Weights of a small transformer language model.
Size: 9 layers, width 768, 12 heads of 64, MLP 3072 GELU, vocabulary 9898, 79.1M parameters.
Architecture: LayerNorm before each block, rotary positions, biases on query, key and value, untied embeddings, attention and MLP in parallel.
Training: 705M tokens, 5378 steps.
MLP neurons of a small language model. Each row is named by its layer, matrix (up: input weights; down: output weights) and neuron, and shows model dimensions 160-255. Each number is 128 + 32 x the weight over its row's rms, rounded and kept within 0 to 255. Numbers have three digits each.
After each neuron's rows, "fires on" lists the tokens most often at its 100 highest values on Wikipedia text that the model never trained on. A number after a token or word is its count.

L5.up2925:155162115122079147113111126129132136134104161143129105152202196103144106120127081105146125106097123089121101142124103141125154130129091147132117124139115157109133097082161137103105109106148173122118149132077099107156115104112028175158111136171131127154110134091065088168103190097091125118
L5.down2925:132154142102083072167124078142094099113146171148137140121120153123113116167111162105102151153165108161170117109180107133176149144113126064153088077120222104111151141126134159209155085113152162153122203098106183095096068216105166131144160139136107068136155133107094109129088160155196123165
fires on: " and" 30, "2" 13, " States" 11, " " 5

L5.up2968:146115164110110128096142093084042082188133172201136091158055133099149160110175159131039168157159151121147148147099065121139118111064142159177164123141128052112080158139128149090141098171212118156142144127122087158193099159089146197116124153113177159129120092114175155130151134113102134125
L5.down2968:132119167140174134127106061107093070097123089182077134131096138094167134163129137114173125120127132158112086142126108065136096102095155119120147162122146126139053180116121164082160119144215180144153112174125204143135142119127085083188162139145119120102209153094150145094050123172163135102
fires on: " " 69, "1" 13, "2" 8

L5.up1582:117150138100160105126116101184074123177190175082097113166144114100098136155103126124142133111171145106131139102115041153169067119099139188175104110069099235174130114128129177160097116182139157143174150178129085069101096138144139171135124131131096138123120119145158128117096132141131127160
L5.down1582:127111117140138112096102154137145136146161146113137130114116147123116070107162123197137138138101171171140190029141114096177088097079093111142127119071103128119156108122146059153141099079164118135099172098138149054113127093088142151137189175145046162099180076148102127073112112098108172131
fires on: "0" 38, "–" 6, " U" 5, "-" 5, " " 4, "'" 4

L5.up45:128121084140123113133166120179142127190138107125122120142117156179117151157118184143091110144123175181086116119103096112091130161155071123155125117143149125135129119151155114157167105165155091151151115098144096138142155095114135193159134176111089170129142147165119103125061202082174150157
L5.down45:130149198100090114191056113118132113123101075113144102132088091129132114165154145141074182185146135121133142114110107114193126119139143138109059144144120141182135056104156130128050106115139112165154137133074097147120126128167124093181138120151041142125170099176087156178135102142123102201
fires on: " " 37, "," 14, "ev" 6, " Location" 4, "6" 4

L5.up1902:117115080077133147111143122165140103151124102120087183109121132085121111097137083020113150170135126194145160129074108102096087162135144109137119136093152114141142147158128138151127120139170166070143165137124138148141144131076121097129060135108094125106115093097074157132136161086160146176
L5.down1902:109115159190083116150151121124138063137116062117129110078110093046149146121118207114103141127115110134104130136175142128130105118083087179163159158134132180139203148154158096094136067177114129110161130185124087093129079138212114156115094171120135059140114110080145087137143128111100118200
fires on: "3" 29, "," 11, "2" 11, "9" 9, "6" 4, "–" 4

L5.up2160:183114125168142102099130142093173105128081098069194144145107192101148118182161079132179144059089063100100133107147164140182122107104101110086135141127167178193119114187132105123137122162041146121148120103074179146148085143117153127120158108106160104102126150106189084127093152168136115157
L5.down2160:164139073105175116171117099094139077128129133090183130048202139151174118116189164071119108164154175116170181143147154140180158118085104101175138126139083088118114152135062173131084133154156112180089107164137117129105082116156097111089094093163133158127131155142134161154133109139137101123
fires on: "F" 18, "an" 10, "un" 9, "f" 8, "}" 7, "\n" 6

L5.up1992:119115071077092139101133101152117137130167120118130119100098131121130095116185120065129083105095143089162118154098075146135141127096158157099136081128182133124086105119113120102187115159098190096125141138128116043115101149167154113169130107125123105205094094126123114126186180111105154104
L5.down1992:154107157148105148164096180103143129106125103164116144115098123123044131126117179127138141099081141163141194083100151099153109193154099072138146099125041141142121103147139130179116105145136175132137170195065098104119106112109131212085106138122164124101148155161096115160082136166168135141
fires on: " " 23, "2" 16, "0" 11, "1" 7, "9" 4

L5.up1768:148117084174143156147122116132115089124167106112140177130151159205099118117165116132154142119125143103131144141158128120176115149154107123115138125111168093125093138155148155127139186097134137159122175145136161129147158100119122136179148135121105184111117100141136134185130119139128026098
L5.down1768:185112101106111094104175151163090120116108141077136134122105128114095105186151163090143180135112104150145102192109125164182140111124084112136142149105161144105116080141122166137139072116171091102143135182128080159115180110197087087146150079080181129089160118181132160106118140125177066165
fires on: " of" 44, "," 14, " –" 9, " in" 9, " -" 7, " on" 4

L5.up2270:088071083085108092156137122192058114103087154090124152137132153189149147126157135159053127139122145139129094152120148212151132129077101168162090101167144071145145102106137175148169157139136149115123137148162062188115154107168108198111139108106124148139143088160136140172135092129154082200
L5.down2270:175129139142106108114152095104089080079115105084128119094144138145117114149115119134119091157147168120178128125129144042057134099067062179095125119107130143055158128154145052143149181150148205135107092133162089133138139137121126077128146134148151179142164072160156095139159097150092108100
fires on: " " 56

L5.up2518:128119113168108090102174097220129151105073129101158156174149092170155166121077127099105121078059119155129124171083124165116158108083164155166164137130143168156163167157143169100104169127096131068087150133099127166134126176174058086165159106146096144099175138147084132095141146127077115192
L5.down2518:077104152114194189155143175132155153165118102103048106175124147076108163160154153187098114057143138136127153159105144134128183100121093105136120053124159128117126167149129116147131125122171126111126128113122104125052125075124126165094117196122088122085118082167180139150134130129125081120
fires on: " " 24, "th" 13, "–" 9, " first" 6

L5.up2563:148069151106132117177139150093141101108125171046140149057118145162082134145094125119142097132156156167131169070079213142160104108114117089145142143088127145086184203153119169183094151104118131155164171112136135147153142105123095175154120199111127168175133057133084154132148109107178157184
L5.down2563:132179103117096143145191127184063114121155112085095116131136140139162084134130090097094152152073052094152130148154112176118118070179124088107107176091153141128147165121138126125131118156112138114146184100122164153174121124096146131156112136101174067139104113147081177121103121119135080118
fires on: " of" 27, "," 19, " and" 13, " in" 11, " on" 10, ":" 5

L5.up529:163097095180142158096120136073105127130126100158164169084123090155127152122142141126160113111105079116130236120080095131156127113182136107092076166067172121118151146153043145118158149154117127094191119157157056168102075106108104079105104194055127090111104114148097096134101187173206136102
L5.down529:167124115154184091119249098154122122109157112090152120124122135087151121135139039141158169108077108099129142102118137125159061127141095137195127082128141117093108137056147120175106131110162105134140161101098132098082150093122143156154137105149117169127134085134082155084156139156108087166
fires on: " with" 11, ":" 10, " in" 10, "u" 9, " at" 8, " to" 5